Weights of a small transformer language model.
Size: 9 layers, 3 heads of 64 (1 for keys and values), vocabulary 512.
Architecture: rotary positions, no biases in attention or MLP, tied embeddings.
Training: a variant of Adam for these matrices, 138M tokens, 8448 steps.
MLP neurons of a small language model. Each row is named by its layer, matrix (gate and up: input weights; down: output weights) and neuron, and shows model dimensions 0-191. Each number is 128 + 32 x the weight over its row's rms, rounded and kept within 0 to 255. Numbers have three digits each. A neuron's up and down rows have the sign that makes its largest values positive.
After each neuron's rows, "fires before" lists the tokens most often just after its 100 highest values on Wikipedia text that the model never trained on; "fires in" lists the words (lower case) most often at its 100 highest values on Wikipedia text that the model never trained on. A number after a token or word is its count.

L5.gate440:174164093156154130105106115099156147104162109163080065151083139145117094124138163149113118204131159127148133161170117100143157085138182124107166150123099122123084178102149152063134096109168154155120123098065126062143068134164099104118120108100087102092081078159146173149128194144136131116106162154130127130091164125132155105112167109116068126117054164156178084107141140112152157103159165129052138135159117154132130118094184068155140124110106115121104114147189136129127074166112178184155143063170148096127166082100154088089145179085129124144179133131143166145105221068153109123
L5.up440:116095109138114086146088057082132073139160126110117204146149131133182104163179111120100137083113129157134143142082061126137158109199156143210112131125128144149133171111133141076187150090120129146170095172136156152101183077142160145171128089184085136179094117124131092081156098136186110130167111145131176108144178117081092152101081160139145132147167158116119107220107085114042144147096137138151122183107143064121126089103073141102136161108151112141111133096136158170086084134084087115120127187137099141087119095122142101154147142125093149095092116122166146176095132080179121108
L5.down440:120172132138169147167063110127170131167150155095129083115158098150119091137194123136142106158121087131128154120151057038135128098132153114062121110059095072084062169122225094105106102103185131118178121173161148126155166125134080146143135141134097098106133125093157152143125143132108170137137131133137086101137174184083191122108119110072131147106116131142169123157101121097149112087172118143135106138160228145135130126102113180164101132101182066119120162110159124148156139133146139082170157117143137099137123055140177137159083152112098098152132078102211165118096135092087130118
fires before: "s" 27, "l" 21, "u" 7, "b" 7, "ong" 5
fires in: "also" 27, "oluwafemi" 7, "all" 7, "album" 6, "along" 4, "allows" 4

L5.gate460:115123142081159121119104119148098124057109122086181131163074110117106124141079153135059168124130088126145086167147113150080204078101168105123140128202168172119122152114143109146130085099158170099140159182165105144146151073144112180187154091128135127109123085075175097130152133152124110158047167126130109106126099150097121178053131165118132181148091218107096007111158157116143150124083142114109109059094074128155119120147141122131135136134134137099141175104167145132115128174149149128171108098166107178150090139090171123126095151144157147139157143145160110143157085161088113107
L5.up460:092097132191133095122121145156154157142143171118130039126115138128126111179123124139123175153131113087145131048188139105105130115081163158142162133108108099133115151141112140145086124096159156115149129108078146092174120116177094117116190150130120117096132125135118106094079114168115102144143170136088165177209196115157191115096116131141114109074150156158077184111132101089140200115136171086115090153118153134078135144166143108203139167109167053094163159149121162121184072138128195097120094106167117092107156101098142190101093118093098164134165147079116119148136102079141049126
L5.down460:135118120140131068096111116094150160139111165136050085115111204122134143167153144120095172106149122112128108147127140166168102107125223172213130148162120188107122144168142153088128097098122100044157094152168122117134102069141079137149188155072137122158137104134094080057118163169101167136099145173151175141153147168083138064150146121116115144100137161127157111113125140096125115157113129126147096042117158063124178193096126122151120120096059156100098205094112163143137130067112149065135113144120110156119070144138113156125132156133140123114108184066150144142133139150133106104
fires before: "ay" 49, "a" 7
fires in: "played" 15, "player" 12, "plays" 10, "now" 5, "players" 4, "place" 4

L4.gate416:115149111099143162101142086083083079000128096154141111169154133164101168122136122133075106185190050174105089130162127149113089120133151053108140134089082132102114108149129094133216106137175136128140168074091093091129109115076161124125101103102103109142068163129194091173178135136124127158056121121122113065141105155126171121096124138126184095120134167118101093123101160143112108145126156116107133127156102140135135144157150157097185132151122180146158132098157146116118151194171123150181054122152089136113161154106190139128165087102138128099155163110110157143103156134103119104
L4.up416:171069111099132173099176129113136163171112115152096125159141171148131148110113150112150127207120142101097105115118201143112083091100100086150090124020071062109112109153133091150148133096084208101129112099106126134174160161126147122134145137122110109056122145199069129132132149071116158135123129095144128077207124086132209121115117140106132170153145169125140166111127144144133153145139150170136120118090149139122116105119145094135157164144132152150122128168152126101091086080129085079123089197060183201170127107101156134098120111194108093112106163146122166146170185121089126119
L4.down416:128092152136199115098147070101144150206161122125123158095183136087132100079137158092115171161108143125092128128160129068193108111176133179116114107013172105109161113168142132134106124119099102118089100161141121122185152117106152172087106086127154124107116139134082135117128142149107143110117122137105168103155126118119115159121191134100139064132122140162159196151122144149142109090107201182175106127105085096096156123126123098064126116147101083116142119087115127082175167162107224111118133162091160139109085116073140172159147068222107147126079129173128118123135137151089130091
fires before: "ich" 44, "o" 30, "i" 9
fires in: "which" 44, "who" 29, "while" 9, "character" 4

L5.gate249:116134112182127124138122132152117043112091120094152170151137068148145164103130167127047124153078109093105127111164121150157165088103153100088175203077102162086150100090155083136127057079166160079164219077132126114079167094143134152123092142147111100123148051121156162169134137099089132163088142108152169106142107152107155178113092095108080147097123106103164108084131128183153135131136114175112144139125104128163159143150139134186154097144206171098108088103153155136151125171147128077101094139101125123137118152095096150137117083156167096089126100131175134118134221162114169120
L5.up249:140151116195130171136164131126155102115105132076144221111123107104136102077122173097164154153103105075068163189114127111156131071079121068075123121102152125097083142106128132134126082109125116172166159146149126151114209133121125154143092110130131158161099140101080143200137079118098113132153103090158174135135093125110153159129171108060157114119143142167101140090172124118130098125144157091142133144082095119146141110088142143150205130083123137123181135095109123115184143084127113068081144132080116138200092183104114073095155128228138084127092138097144130143141157174050112162
L5.down249:133098137115154215095145133105100145123159150118210144080223164082114150098173118136159136127129125116114113138154145067163150133136101111142135059111169124129137148114109100133106115080128101152107166137126124146145144166132101124141121080076179087152117158148057117156129154131135141119158118116147116143217176079102118148136119106137140110110082143198106168120140099183139109072139134066131143148127149138131138129166110164103136131155129114160103075154135125027123135143177141094131142124052135212171065162099184115134109140189097134119077108122058127094133090109059082136
fires before: "ich" 49, "o" 31, "i" 11, "it" 4
fires in: "which" 49, "who" 31, "while" 11

L5.gate379:181140137098149181092107166145126081104156126138061153102178121120103125138143174119108112108098113127071109164150102158140113100141116120118094114134111181128126086143182191185114118106151094098159167135095115118145140162118099103073077091122107124164127122120148158077103100071156101171125150137113142121148112151124179150135129097127125167139109149168173088147146127171145173039165101108144161178101113064128214097098041092136109121124103099095172167165095130045121062090151148083098094125103142173143117135130121122140127083138135113136137092204101191171110158205171142143
L5.up379:183084151084132133117114114145147124143109096154087143142138111101098122157177073117116114085119104099147135118085141150179043072170124104092109161177062114211121118137144138171167143131042148178147119126182119090128157129155132145059123116097191135086191159150145179097117138152086174120071123145108114123135087095065112180103143151128118122193173109167155174112114152159117130102177132070127125134127166126125151098151104179146093103073109147176160137125115147157079121118131081077155106168159137135139150151120054141121136150164114173133131106024159130114118116113170137107
L5.down379:115116121084111077138120129183118199153136128112134097165120168118178114149220161107083113115094089109094094164091158070123130096162165138141106171080150108132124209133163074148153118118141146161134114144147056142162141112066096099129120216137122107092105131120086085143096106128118124118129132188121103104080135128116187119206124123050112058155138159135117154156119158152111126139153095112109208161129182157168111108119143124122156129169171101093165101082124116155159094085188113102084155121127127061137154165113122079117155135179129165097154176073129122102135137074126144109
fires before: "is" 30, "r" 23, "an" 13, "re" 6, "ou" 6
fires in: "this" 30, "through" 22, "than" 11, "though" 6, "three" 4

L5.gate92:121097149120132081161147173132147108063115143127075145079089077150149069054133113091137151141194155083154151135147085170167058130108191158122166120122097165143113166151150104134146113143094152154065184137147115145086137104169090106125127071123186128092078178117188167134117167150141154115126130160053095163134116132134182069147111119198115109098146116121152120145113108203144157153135093140193084124142125148126048089164132103145069155154104161096116139126160120099117094137118141108100111112152076093114103150063167123201143159067112141161147112117154141134113157173110120140
L5.up92:061127100143176128136170172185162073161144166138121140078096124191087082099092136117143132128139148109140118089172064190149092152116133172153189132162114185118127154122111071140127115111102133180049107113106146133100110129129110116104089114119113148165113161101131159135112122115145126146161132129098123117180106113109155077137104102209147120096144066132158107150111114176160114161166145131179137179114149104097054133139110072149088125143123133135122080120107135084059107095146141108128073133173147094062095153115078114198167158134167193105104156138130109139044145162074110188
L5.down92:099087176104151169121132139092109127150145131061049126137142179113148149133119075091140129088151102100154159203146109154163043104087109097146139118114162152166132080121142137147138098130141137142072159162113043079139157126130137163178124187116128119135098098141052127117146112148091094090091119176184137120152118102080112137094139175081169109099146145101106139155150129187171090094116130102148157169157159189167140159110151166130130141099100071111156074088146097209160142111059129162176161148128138099066145111160123125135103082056131096125139168110134095147152139104159164160
fires before: "st" 38, "r" 17, "al" 13, "d" 5
fires in: "first" 38, "february" 16, "final" 4

L5.gate78:117123153063146128105170151138080105191136156176149160094141154164112116121136189099108110135111066073116102116166119160107181135082078206164094193116078144134125090115136116166133133122078143126133188126158079113175172078144143101117102138181182154118142121101173093097127136111108108153129118119097138084127115156143146138132154115076178078166088211145139125169097137118077153115103122111155102130115142186099089110164109066187117113087117134117143170148176147165107087105145105107113100107108081077195130114123092072108139130142165124141233107135114110097152105093163101175
L5.up78:133139132112224136135098147142105117108122116117095187158177081130121105120135145150153122067146108105088133163131111082176116157131145142066144137137147070121137122080171106193130162087134131176130180135088104113106092067199088110101119156086084154165060097142136106153106178165143179143154144135151110134176120097150147147163174144087168110108134087180090160162152134072099112150123108104078166148115124142095139159116070046125132091060155135096083090138125136152097117169125107087155148183116175196118116155123148185134131100110159114108134129089179163116077074080125168131
L5.down78:109152124157114135130118129149106127103173098134144112107132129167141104187143125111102130111104080157095133084152189142071142108170125117141136112132096163142084090130138147184082171181060146109133111110147163090109186205106086163129214074121165099131102164189093089120177150117111133105087104125065089136190134132129116180132107130174162167098159152175120088098126072177056109129099142104132104189118164164081154120121146132110127115193107088144107150092149104065143026110127090140138095127135106113086126144120144197157177108138126088123160104120130169121135124143124063172
fires before: "st" 35, "i" 8, "c" 7
fires in: "first" 37, "single" 9, "radio" 5

L4.gate486:187162200150072088096089187146165026108151109087107143165140051113148176151117124134096117118124179135138114097139146137085133099112111126117129176184168122144142168090116110116112118145144134186119180140085122103128165137173135141158130099157173155119122130083085113127124097088168113094049121099134151079084116165157183044180063109145095115198096156151135131095138165150093138168172107107143136144136118082086090157167101078144160189101114127121110144147121145098084067146137134115156060099108157143085136124120136114142100148146134152132150148171093144122112171106077182127
L4.up486:148128080126136087122111144112116058109112095091087092133167073109163089170135178122092130144153148064100090105100086172119040095170148175097181141128176125118188157056136134182158149157145107152099119156146145149149162126128149147163124146149128104123069161148137084148080109106175126102091113077147144060083104110177160097115116168196086067185100160111147156123154184140130139098117119094162110135093149127148140138167101120166122120150130154087173126134096153072125073124095109099144137144151149147128113144136101146165134191123130119168169152109111106058091115141147227176
L4.down486:152155141156081087130142093174124197096095073089117168153175131099122121092141125111118109142143116124073134105079086084113138072188176090110109117133126166085112177116101128095150138111144190155137085180088147155101141133148161194157112152129145126106102114140134156108090195155095137141136172226092081090099161146165146109133114124117124135114041120081183139145105129137143186121127138036121154118122140151136139151095111112091146157121102121124143118123060170113135135157198128102112129141115191074111140166152159016137154118156170120187070158100146128133144106120134116145
fires before: "re" 21, "is" 18, "r" 16, "an" 12, "ir" 10, "ou" 7
fires in: "three" 19, "this" 18, "through" 14, "than" 11, "third" 7

L5.gate4:203150150137166105112076122175131099105132135102161111166101101128126128130156141166090045142149096170087100147102129115125138093111197083094162108158148219127142086095192108126155126171189129097105094074107101117088088145141087114112159123116172085144098132110138154118115168152093106164138130152112151138137117118149095138104123220115158128109150159174117078000127114113157118153144114145067087137161131131096128090172154199154123104123181146125113125135181172153196126087148173140156094103118096127132102112144161147118198126080090112105144138146148104089110128129104086104
L5.up4:130108150150139164112113135054113109077193139121145129119162140102143116122158157159194116137160094172137150152081114099118069103116114126151112115148145149156125154128150095136114161130148113166104099070130107126158176148188129101083146122072140097103113092084113109185149121134141166132101132116112174113069133123072137134090136140136097106152158161151110194168177169093136059174162094165094119106093130098071177126071141160125104088169197125165119101164149146045152185035146144152082145114127125198122118158162121145134126163107157082111157149055143164125104093140079066090
L5.down4:063118160178086139096153133073168112130144144106149149145127187181098071170161161166168140145108130162137090170118191100090134107142168123099129150109162111163088155087120150136094139147102121104074201124156112130149174116173147114112152163106114111156138136116116193184132121135109160074104127115176203083158175093087090176108094100129147137171069100078166151148086062174156184116141067098153097072152143132095132127054096119098129130125113179115121134105121151105114095089116112126128116104129196078138142139139137120158164116125118149071157192075095129060126120080124126109
fires before: " St" 30, "ers" 21, " as" 7
fires in: "united" 37, "university" 17, "known" 11, "northern" 6, "york" 6, "some" 5

L4.gate52:094127123142095069188150183091112118128145072136152105079102113133083166162143125102088142171068092109165071113126174138096138161123174166177188128099152104098094122173117150071105079142157114105086148118144129094134093155140130089133124145069160109173118158105155122105148117147106106167095125113136143105145117163200131100059082142150163187156086128063147152163106177100163133121180080152145167120113113160175131097104051118150158117155172099113119075124132208105096112172143125179112188131131106113174141112134116142095152124138160080162198105138189129169159084104123123168
L4.up52:085095149096141107178126109123130157062120128132106116072148145148091165198095158123116143119035113155094097087119107128067102106111112107118204110155176150118185151142161121112098114101155116180147069113123140087137142149172144144142122128149203138102130138135155138042089110082114107153146142078093177184149146162118124110119132149078162089120088090143108186155120105094167130179131195109060131118169146127122142152109149137114150104174123073135121129127143102153140151148120087122119208109077102123194109154109116177118148192110122132117112139139127165057062134158136132209
L4.down52:094152143167096187117114131087133156094096129112099175117104148096087163129159128073094124136103106193132171174134147097191166132070144132101124156144134157135106136155112081118084156067128117071110122158088074137135130147140114161128181162186154129153129159172092137147088083130095109149173153172097136118129209132116118088123152131163150088143117148134076158127132135184180090103090055135098143159161174100127167145153144158175142153118147081075179100070160077143080184103078119186107089132058129118114110111139127141196125108191115123125071120077124131073140143140089163128
fires before: " 19" 25, " in" 10, ":" 9, "le" 4, "or" 4
fires in: "born" 53, "date" 6, "an" 4, "single" 4, "for" 4